Weights of a small GPT-style language model, trained from scratch on English Wikipedia.
Training: a variant of Muon for these matrices, 265M tokens, 16193 steps.
MLP neurons of a small language model. Each row is named by its layer, matrix (gate and up: input weights; down: output weights) and neuron, and shows model dimensions 48-175. Each number is 50 + 12 x the weight over its row's rms, rounded and kept within 0 to 99. A neuron's up and down rows have the sign that makes its largest values positive.
A block is one neuron, or neurons of one layer that tend to fire together. After each block is what it responds to, as a language model described it from the Wikipedia text at the highest values.

L18.gate83:52 33 51 44 50 58 57 55 40 46 42 35 44 66 33 40 56 40 49 47 45 30 59 56 85 45 58 51 45 46 72 67 55 52 60 26 52 43 54 44 47 53 64 63 42 74 52 40 44 62 38 50 51 48 64 63 44 56 53 63 57 39 60 53 47 38 65 63 31 47 58 57 25 47 54 23 70 56 72 35 44 58 46 48 57 54 40 56 30 54 44 41 46 48 58 60 62 70 39 46 56 24 55 50 58 62 45 37 40 66 43 58 30 26 70 57 98 45 46 58 57 33 36 59 49 49 23 59
L18.up83:52 45 38 59 55 43 46 40 45 54 68 50 45 34 42 54 23 53 37 55 36 58 75 59 29 46 37 49 34 50 62 60 67 51 61 48 79 62 37 45 62 42 42 84 39 47 46 51 44 34 45 55 60 67 66 48 56 40 58 70 53 37 38 53 46 52 65 35 55 40 25 46 59 50 59 47 40 57 38 40 49 16 53 42 59 39 40 53 46 62 45 43 44 57 55 57 52 44 55 38 63 78 67 61 55 44 55 61 41 31 57 55 45 61 52 30 42 45 52 57 52 59 47 39 52 43 37 42
L18.down83:69 35 46 64 46 59 26 61 53 47 56 57 63 56 59 77 35 64 43 56 55 48 51 37 47 57 44 45 63 48 42 46 64 40 42 31 68 40 42 40 53 44 42 52 60 41 48 37 63 41 48 52 55 65 38 56 47 27 47 50 46 61 41 31 38 50 55 45 31 39 56 57 51 55 49 63 61 64 33 72 84 55 52 40 65 35 46 43 38 67 61 53 58 44 47 44 61 63 65 58 51 51 60 48 17 46 64 65 46 37 32 72 42 39 57 28 67 34 31 67 44 42 58 50 23 59 58 33
L18.gate86:47 45 45 50 53 56 32 46 58 78 42 55 55 60 35 51 44 54 49 52 45 72 36 56 80 36 64 64 58 49 47 39 55 55 32 28 50 68 46 51 64 64 55 53 51 49 69 54 30 51 48 70 52 43 43 25 33 52 61 32 66 61 48 62 53 47 47 61 38 39 36 53 67 59 27 54 46 62 47 37 56 61 59 39 36 53 65 48 68 56 50 54 49 69 46 33 51 57 69 91 39 61 38 39 48 71 54 35 38 37 34 51 47 54 42 48 55 31 63 43 18 40 41 45 57 68 66 50
L18.up86:33 61 49 53 59 62 42 41 57 67 28 55 38 62 41 70 57 47 60 60 42 53 54 43 51 43 54 54 48 37 47 70 68 66 36 54 42 61 53 29 27 60 25 41 55 54 70 51 30 64 50 59 50 62 35 49 59 60 42 36 62 56 36 45 33 61 59 41 32 34 55 58 53 64 41 60 44 54 54 43 55 70 59 57 66 39 39 67 53 46 28 31 44 41 36 70 47 60 55 46 35 68 58 63 43 58 38 32 51 34 42 71 48 54 21 14 68 54 47 57 52 70 64 59 36 60 41 40
L18.down86:33 55 46 36 35 62 53 48 60 37 61 47 53 55 51 57 55 36 43 42 58 60 21 44 49 37 55 47 65 27 65 57 48 25 40 54 57 58 27 62 32 42 56 45 41 41 63 45 31 43 57 71 38 36 47 57 48 56 53 26 55 58 63 74 27 65 54 56 59 43 54 45 42 43 52 38 66 40 51 31 82 62 59 54 57 51 34 40 64 57 61 41 54 63 39 63 38 54 43 44 43 51 35 65 76 66 52 42 47 50 28 65 56 53 55 42 43 39 61 44 59 73 36 43 46 64 43 56
L18.gate160:43 56 51 50 68 64 47 50 52 51 21 41 64 69 51 58 64 64 55 30 47 29 40 61 36 52 48 60 67 30 66 66 38 54 41 49 69 53 54 51 38 51 27 59 43 52 32 53 56 56 45 62 53 65 33 48 42 50 27 56 47 42 65 58 45 53 63 89 70 63 61 69 61 42 33 47 44 41 49 29 61 40 53 57 40 36 50 52 54 37 44 49 46 29 32 56 72 57 81 41 49 59 36 25 53 62 58 75 25 69 35 60 49 56 48 46 47 55 54 67 29 46 58 42 44 55 39 56
L18.up160:36 51 44 46 60 51 42 54 61 71 45 46 29 62 46 29 37 65 45 27 48 36 34 57 51 56 30 50 42 36 52 78 63 39 52 45 71 44 21 53 64 46 28 52 66 51 35 51 44 58 34 71 45 54 48 42 44 40 39 34 57 26 51 40 55 55 63 42 43 45 61 55 62 42 60 40 54 61 58 45 38 41 57 46 46 29 56 20 63 75 23 58 35 42 43 37 44 55 48 47 42 58 49 39 56 63 59 35 53 47 46 29 52 54 67 45 41 70 61 57 71 40 50 33 44 67 49 68
L18.down160:58 52 49 57 57 48 62 77 31 58 43 55 48 53 59 57 55 34 58 40 70 29 35 31 65 52 40 56 26 55 65 50 39 55 64 66 58 63 61 50 35 54 39 36 22 46 37 49 33 54 40 41 52 39 40 44 50 47 64 39 36 38 35 56 54 70 46 46 49 45 61 54 54 47 78 49 53 35 49 25 41 63 67 38 34 50 72 59 60 62 55 58 62 51 53 48 83 48 56 65 63 53 42 46 46 51 39 48 55 48 55 45 49 51 75 35 40 44 56 72 53 50 42 56 59 62 57 73
L18.gate393:53 29 50 67 50 38 46 31 50 52 56 30 67 33 64 47 64 47 44 42 35 50 48 61 64 50 39 60 71 49 22 38 57 44 54 51 54 59 42 53 49 40 57 54 48 91 72 62 55 40 51 39 61 64 52 57 62 65 68 56 58 51 60 45 45 43 66 62 39 55 62 43 27 26 46 67 46 58 41 55 34 48 57 58 45 67 33 55 55 29 63 63 51 53 40 49 52 44 30 51 36 56 47 53 50 46 66 44 39 66 43 39 38 50 70 55 36 47 64 54 27 21 47 39 44 56 60 31
L18.up393:45 43 68 73 25 57 54 39 50 50 40 49 69 46 52 42 40 66 50 39 49 55 41 39 44 41 54 49 63 50 39 42 63 69 62 41 47 42 55 67 51 53 69 49 30 56 47 36 59 42 59 28 41 41 49 57 74 39 54 33 67 54 40 38 45 60 61 37 49 54 40 51 52 38 61 56 61 45 51 44 40 49 69 57 65 65 55 67 62 30 53 66 54 39 50 49 57 62 37 41 73 55 49 69 50 36 64 56 49 77 48 48 54 43 47 54 61 46 77 47 44 31 46 48 38 34 62 49
L18.down393:56 25 41 55 58 63 48 31 42 50 44 44 38 57 46 35 80 56 42 62 46 48 55 51 52 41 49 34 37 37 48 65 55 37 78 44 37 31 61 54 57 55 31 78 38 51 54 57 40 56 41 30 58 38 50 53 65 48 64 54 37 37 48 60 31 43 43 69 40 85 53 44 43 50 34 68 39 55 54 51 55 35 34 55 42 66 48 30 47 48 40 45 69 41 43 72 47 46 50 39 49 79 29 61 52 58 47 48 30 43 56 49 49 26 37 37 44 55 37 68 56 52 43 49 58 72 59 56
Mainly the space between a month name and its day number, as in On June 29 or May 21; also mid-word pieces of split words, such as Aust|r|alia, l|oc|al, inf|l|uenced.

L5.gate51:49 43 33 57 46 42 55 69 52 39 49 43 64 63 29 51 38 35 42 42 57 52 54 37 49 47 71 67 46 66 62 41 42 51 39 38 37 57 55 64 51 48 59 52 49 47 41 67 63 49 70 59 35 46 66 35 60 38 46 57 61 56 41 58 41 45 48 65 26 42 50 61 51 48 29 38 55 54 49 59 73 53 75 41 84 26 53 51 47 50 50 42 33 67 51 53 54 36 55 53 53 29 29 62 46 49 43 50 33 58 32 60 38 84 58 64 37 71 38 55 48 54 47 39 68 54 49 36
L5.up51:68 57 60 66 51 44 44 46 64 54 49 56 37 43 61 37 72 32 61 38 49 53 45 90 45 15 53 70 43 44 63 45 51 69 70 24 52 43 62 24 29 45 40 54 33 42 52 45 41 43 35 58 43 52 38 50 53 68 15 42 46 61 38 68 36 56 55 37 47 30 61 57 72 65 60 21 48 84 33 43 39 54 46 43 64 52 47 29 60 36 48 42 45 41 48 61 65 50 56 30 49 60 31 43 64 45 36 35 42 36 60 47 40 50 63 43 61 66 41 36 53 45 52 55 58 67 57 39
L5.down51:29 32 40 51 33 33 48 73 33 50 66 52 53 38 35 64 40 58 50 54 50 49 60 61 45 40 61 53 39 50 58 37 58 41 54 56 49 40 36 68 75 66 50 45 71 48 48 30 62 40 60 49 24 47 54 53 53 41 73 41 61 61 56 61 76 44 43 24 40 66 47 60 54 66 44 58 49 40 54 37 43 50 48 26 23 49 36 38 54 59 58 57 62 36 37 42 55 38 52 48 71 45 58 63 45 44 70 46 60 43 28 23 44 37 38 50 63 50 59 35 31 46 29 59 57 61 46 37
L5.gate228:67 50 49 37 48 33 40 52 41 52 46 40 57 47 37 59 63 68 60 50 44 58 47 44 58 40 65 64 26 47 57 59 57 68 14 67 42 25 65 32 55 32 37 31 25 32 58 64 48 63 63 51 25 55 51 37 49 73 54 71 41 47 31 60 56 40 50 44 59 46 62 61 63 58 42 41 64 58 48 67 42 41 54 37 46 51 53 43 35 52 62 49 47 39 56 67 34 56 48 27 65 59 37 37 50 51 43 44 47 51 55 40 66 33 52 45 35 47 31 60 48 61 63 26 52 56 63 39
L5.up228:65 62 24 41 59 48 37 22 37 43 53 62 47 52 46 39 70 54 34 38 65 52 37 66 37 74 51 53 43 30 56 57 51 37 35 55 36 43 69 31 61 30 32 38 60 48 57 54 43 45 68 62 31 67 46 52 36 56 70 59 39 41 14 60 59 65 65 42 65 58 57 63 46 65 52 59 54 55 45 60 26 40 49 45 57 43 42 47 46 57 58 49 43 53 47 58 55 54 54 58 55 68 27 42 69 47 58 43 49 41 80 53 74 36 53 56 36 42 44 63 75 48 62 42 43 32 71 45
L5.down228:50 46 38 31 65 60 49 47 50 56 45 46 45 46 40 59 61 58 58 59 63 50 28 56 66 51 70 59 30 47 50 47 39 54 62 50 41 31 45 61 54 37 49 29 56 50 49 50 59 78 34 33 60 63 62 41 48 52 63 51 84 54 60 62 61 55 65 51 61 36 41 70 54 45 80 45 67 46 64 50 72 49 51 26 70 52 64 60 28 53 69 59 74 62 58 49 51 42 57 56 43 40 37 54 32 70 25 51 55 44 49 39 54 63 43 79 58 42 39 50 53 59 36 44 56 30 37 65
L5.gate233:48 33 62 65 51 32 60 62 38 57 36 21 84 62 28 56 51 48 53 41 73 57 25 67 51 52 48 35 60 40 31 49 54 35 45 40 41 43 57 50 40 39 55 59 58 48 75 57 53 54 73 43 50 64 65 67 32 67 48 38 27 70 36 47 49 42 30 35 35 38 46 45 29 43 43 46 69 43 56 53 52 49 43 53 56 56 46 29 43 52 46 43 67 39 58 69 35 44 50 62 59 56 57 45 67 46 42 66 45 72 60 35 37 31 59 46 55 50 29 57 48 50 44 58 44 47 45 55
L5.up233:56 69 33 43 68 46 56 69 55 40 62 52 68 54 32 62 50 36 63 55 71 21 30 54 42 44 68 51 47 52 63 44 43 57 41 66 50 63 59 48 46 47 49 51 66 51 63 74 50 49 20 49 50 64 35 45 44 61 57 58 30 49 58 22 55 24 55 33 52 77 41 38 35 35 29 74 60 57 67 66 46 43 50 34 34 34 53 55 57 17 46 54 30 38 54 35 47 41 47 78 71 47 55 70 57 27 62 41 59 54 52 45 46 58 47 53 62 49 69 51 44 41 68 54 55 65 66 51
L5.down233:46 45 53 47 37 36 42 53 82 72 60 46 18 53 44 70 58 60 57 54 70 41 40 47 67 54 48 52 52 63 33 41 47 61 48 60 29 48 60 49 48 46 30 55 32 47 63 44 39 43 56 49 39 50 45 62 26 42 51 48 70 48 36 58 69 49 60 35 49 50 43 44 57 47 44 47 55 57 40 62 55 73 58 34 83 62 50 60 44 31 44 49 45 54 45 41 52 45 46 43 48 66 51 27 55 45 57 42 53 37 47 61 44 59 53 57 45 42 39 41 44 40 43 36 64 48 41 46
L5.gate373:46 46 67 47 77 36 40 55 45 28 28 56 52 55 33 46 54 50 44 34 50 66 55 71 42 21 63 51 46 51 48 46 65 35 44 61 52 52 58 44 33 32 51 53 46 60 57 48 54 37 24 52 43 55 30 41 32 45 57 80 29 41 42 46 35 39 51 54 48 58 36 49 58 45 65 68 45 78 35 56 50 47 41 46 56 45 58 37 52 50 60 37 31 29 50 59 58 57 24 58 56 49 55 63 56 50 42 69 41 59 53 40 63 34 41 43 51 51 39 69 42 31 49 70 32 44 58 42
L5.up373:34 51 55 63 53 52 54 46 26 51 48 49 30 57 47 59 52 48 60 52 57 47 31 66 47 55 44 69 33 28 56 48 60 44 58 42 63 60 34 17 29 56 60 36 66 44 61 42 54 26 54 63 53 58 38 58 29 26 23 58 48 54 57 57 54 49 57 51 41 47 55 62 47 41 45 45 57 81 42 38 42 19 45 48 39 55 48 41 34 44 54 70 69 40 58 48 57 44 50 71 58 52 52 70 66 60 48 53 20 34 49 55 48 25 38 49 58 56 28 51 37 26 54 49 35 44 50 41
L5.down373:35 61 51 24 33 25 49 64 40 52 53 54 65 51 51 35 79 59 25 31 62 37 68 70 51 31 48 53 42 28 25 55 40 34 39 46 47 29 63 52 48 26 51 50 31 32 50 64 31 48 62 36 72 38 45 46 66 56 68 42 46 37 35 51 56 45 62 61 54 47 68 59 35 53 54 54 33 52 26 61 48 58 58 61 50 40 44 61 72 38 51 37 74 66 66 52 49 61 62 63 29 72 56 29 38 50 58 50 45 41 59 51 39 51 39 62 49 39 61 43 42 49 53 55 64 52 45 53
Subword pieces in the middle of split words, strongest on "og" after "-ol" in -ology words such as ideol|og|ical, meteorol|og|ical, sociol|og|ist, and also Cand|id|ate, Res|ear|ch, des|ig|n.

L18.gate28:50 44 37 49 45 58 51 38 58 55 48 44 56 70 70 66 44 34 51 65 47 55 54 59 45 49 39 27 58 59 50 69 63 62 43 34 62 36 41 47 43 49 54 64 52 58 48 78 61 45 43 48 68 67 16 37 52 13 65 53 52 51 67 38 37 66 54 41 34 52 23 56 49 35 48 54 49 70 42 51 38 28 62 42 51 59 62 53 39 59 42 35 64 47 62 81 32 58 39 39 38 46 48 33 32 50 51 41 40 39 52 67 62 41 54 59 65 43 73 47 50 49 63 56 47 52 39 68
L18.up28:54 22 40 26 54 68 23 55 37 43 61 61 56 54 59 41 45 22 58 48 48 56 76 55 50 44 48 39 49 67 50 31 62 70 31 58 54 37 33 36 53 52 42 58 69 24 60 57 66 52 61 50 58 49 57 48 51 48 30 42 47 41 35 59 56 54 42 36 39 41 37 78 54 44 58 60 46 63 68 41 60 52 32 52 50 64 48 41 53 27 33 64 57 46 78 73 46 40 56 46 58 52 48 48 31 56 77 52 51 52 54 40 65 53 31 55 35 41 48 50 53 32 63 36 44 53 40 42
L18.down28:59 28 62 64 48 36 62 58 63 31 53 59 58 59 49 42 46 37 34 47 36 57 46 42 47 63 35 72 61 45 57 36 74 46 47 55 49 66 44 52 55 38 56 57 54 62 48 42 38 44 67 43 61 45 51 47 28 45 78 65 51 51 52 54 35 41 67 55 41 35 50 43 52 48 64 58 41 47 48 41 43 29 48 69 57 29 39 41 66 68 44 55 45 62 62 56 58 57 57 40 40 72 51 51 80 48 56 43 09 64 64 51 37 53 60 68 74 53 66 19 43 54 46 56 40 54 56 31
L18.gate49:32 53 35 47 51 64 38 42 53 60 52 64 67 79 53 35 59 35 46 33 39 60 48 45 43 44 52 43 48 56 47 61 73 44 49 34 47 49 53 47 42 29 18 38 61 42 49 45 60 41 44 49 57 77 46 51 47 47 76 38 55 34 66 63 44 61 62 43 45 36 53 51 44 65 42 63 51 45 45 31 34 69 32 41 51 64 40 48 31 47 56 59 51 68 52 51 61 51 60 50 49 50 48 56 46 61 49 30 50 78 49 53 53 64 42 47 54 53 50 32 54 41 75 48 42 36 66 39
L18.up49:41 37 40 47 36 51 61 30 46 69 46 48 58 60 39 33 78 39 45 44 51 30 45 59 47 39 43 41 58 57 49 54 45 77 49 52 53 38 48 44 39 53 55 45 45 54 41 65 62 76 42 56 46 68 48 37 41 48 41 34 40 54 66 49 49 95 69 54 44 45 56 48 43 55 49 66 46 49 53 48 51 31 25 51 65 30 54 52 41 53 75 62 43 29 47 48 39 73 48 55 60 63 29 44 43 46 33 35 58 50 57 36 36 37 55 56 48 48 60 53 45 72 47 42 49 53 54 41
L18.down49:65 53 30 56 56 49 50 57 34 38 39 63 56 33 34 58 41 61 44 57 50 42 65 50 38 73 54 69 37 30 56 43 55 62 45 33 58 59 50 59 70 60 56 40 58 60 48 67 41 41 31 74 56 41 48 53 56 19 56 46 58 58 34 46 45 41 25 60 53 25 43 58 46 66 53 40 33 71 61 60 81 54 46 52 55 53 42 59 60 48 61 70 57 47 47 15 52 48 53 51 40 36 66 40 36 47 54 73 27 30 51 50 62 51 55 64 31 53 47 67 43 35 53 64 57 34 70 43
L18.gate109:40 42 51 64 40 75 61 40 59 37 46 48 63 58 38 43 37 45 53 29 66 40 50 49 48 63 41 50 38 62 57 36 65 36 42 44 46 67 55 33 41 35 35 51 54 46 60 53 50 69 56 54 63 59 39 42 37 28 65 56 35 51 60 46 59 32 43 62 61 30 31 60 37 57 47 43 25 75 37 62 52 42 45 48 31 42 48 57 34 37 67 53 40 49 46 45 47 70 48 49 66 38 53 52 48 39 51 69 45 55 62 35 35 54 44 25 79 74 58 55 42 60 66 75 58 55 45 42
L18.up109:54 43 28 62 40 84 69 39 54 53 41 48 53 40 29 67 42 53 50 56 43 52 62 35 62 61 47 55 53 52 46 53 75 63 44 39 54 59 30 33 64 56 41 67 45 41 57 68 58 52 48 48 52 54 36 63 30 36 71 58 35 49 62 61 66 37 53 66 64 25 45 58 53 58 45 55 28 31 45 53 37 45 47 84 45 49 57 58 41 56 64 53 36 77 44 53 43 39 38 64 31 47 50 31 50 50 47 56 47 56 74 42 46 37 52 53 52 45 56 48 47 57 61 54 45 52 37 44
L18.down109:46 40 49 55 48 60 59 63 56 47 45 40 52 53 28 61 46 51 52 32 40 58 37 51 67 39 18 24 28 67 45 38 35 34 62 57 36 57 47 53 40 34 51 58 46 47 42 45 60 53 43 36 42 68 23 55 46 26 53 53 60 56 51 54 70 63 61 40 64 42 51 62 55 47 72 71 66 67 46 46 52 58 40 66 29 51 53 31 48 32 53 51 69 62 49 40 62 62 50 59 45 49 36 52 56 58 48 46 40 51 64 39 28 41 42 56 48 49 64 38 56 49 51 62 71 44 49 59
L18.gate234:45 67 41 28 23 30 35 59 68 46 43 39 55 56 23 36 68 45 64 43 60 57 48 49 40 15 41 35 55 68 56 41 48 61 48 63 48 58 44 52 52 45 55 52 68 43 47 69 56 39 46 57 22 55 44 52 46 54 43 56 63 59 51 57 36 41 42 41 52 41 35 76 76 52 54 64 31 49 31 38 58 48 29 51 41 46 41 49 45 64 30 52 49 36 33 54 58 46 69 39 70 46 55 46 54 45 59 50 88 69 63 38 64 61 55 41 42 49 49 50 57 57 52 40 50 61 55 15
L18.up234:30 59 37 54 39 53 42 71 59 65 49 36 39 61 41 50 75 41 52 44 71 41 48 51 30 46 30 62 64 54 35 41 64 31 47 37 50 66 53 35 39 33 64 27 35 51 45 48 64 54 56 65 64 56 30 50 69 50 56 27 59 61 52 71 40 37 27 43 41 47 41 52 23 40 56 64 40 62 68 41 40 63 42 53 75 49 58 46 72 68 42 52 72 41 62 56 68 41 52 46 58 60 62 53 45 70 55 50 45 51 59 31 49 10 55 67 56 57 49 42 52 43 68 32 52 69 55 59
L18.down234:38 45 60 49 55 58 42 56 65 61 31 39 52 66 56 36 71 69 45 54 48 49 57 39 56 43 74 55 57 52 44 65 44 38 49 55 54 69 54 33 46 64 40 43 26 68 45 24 51 57 43 71 47 52 55 74 42 47 50 33 52 46 41 38 42 30 35 62 59 57 63 29 66 50 65 52 50 37 58 51 62 44 34 45 49 44 47 41 44 31 51 44 58 41 58 40 64 52 61 45 54 53 16 61 47 42 66 49 53 60 30 55 24 47 51 58 64 64 55 51 35 52 68 43 52 18 38 44
Word-piece tokens inside words split into pieces, chiefly month names after a day number (A-p-ril, O-ctober, M-ar-ch) and first names (J-os-eph), plus sentence-opening "In".

L9.gate420:43 71 44 43 36 68 53 65 50 57 54 62 53 57 59 50 43 39 51 40 52 42 40 42 53 47 28 52 71 44 61 52 51 78 53 64 58 40 68 48 60 52 37 88 70 36 47 49 40 52 46 35 44 66 71 49 33 47 52 39 72 44 56 24 48 52 75 44 50 57 32 43 59 54 33 37 37 46 39 26 53 40 42 24 57 76 44 51 55 60 52 47 58 38 42 49 53 31 30 59 55 59 34 57 80 30 41 61 51 48 45 44 63 42 44 50 36 57 35 70 50 64 42 52 75 53 37 56
L9.up420:29 79 47 34 44 36 58 58 44 52 57 74 57 61 54 33 51 67 75 30 50 62 69 55 35 22 39 41 53 58 53 69 50 23 42 48 37 67 34 55 61 30 21 66 44 53 60 50 42 54 68 40 86 71 59 66 27 45 41 58 61 43 62 49 18 63 44 54 69 40 62 57 49 48 49 40 47 49 61 43 52 36 31 54 62 57 49 34 65 58 51 52 52 45 31 65 53 49 30 38 30 49 48 54 34 43 32 27 61 46 21 55 47 28 57 57 59 74 51 30 33 53 44 47 46 49 43 52
L9.down420:54 63 37 43 42 32 44 55 40 50 63 50 44 57 28 56 50 48 52 54 39 28 48 53 43 41 53 70 37 39 73 54 55 38 44 76 52 58 39 34 58 51 50 45 49 55 58 37 57 54 39 35 47 53 32 64 69 54 40 54 41 44 66 51 59 36 38 53 68 45 53 34 58 40 71 44 62 37 36 62 62 34 67 49 48 50 48 61 54 52 41 38 45 48 55 35 76 46 40 57 46 54 48 36 42 51 51 63 54 67 55 64 46 31 69 35 47 47 60 45 52 58 38 51 32 38 37 31
Short middle or final pieces of words split into several tokens, often x as in Ale-x-ander, se-x-ual, ne-x-t, plus s in al-s-o and ing in Wash-ing-ton.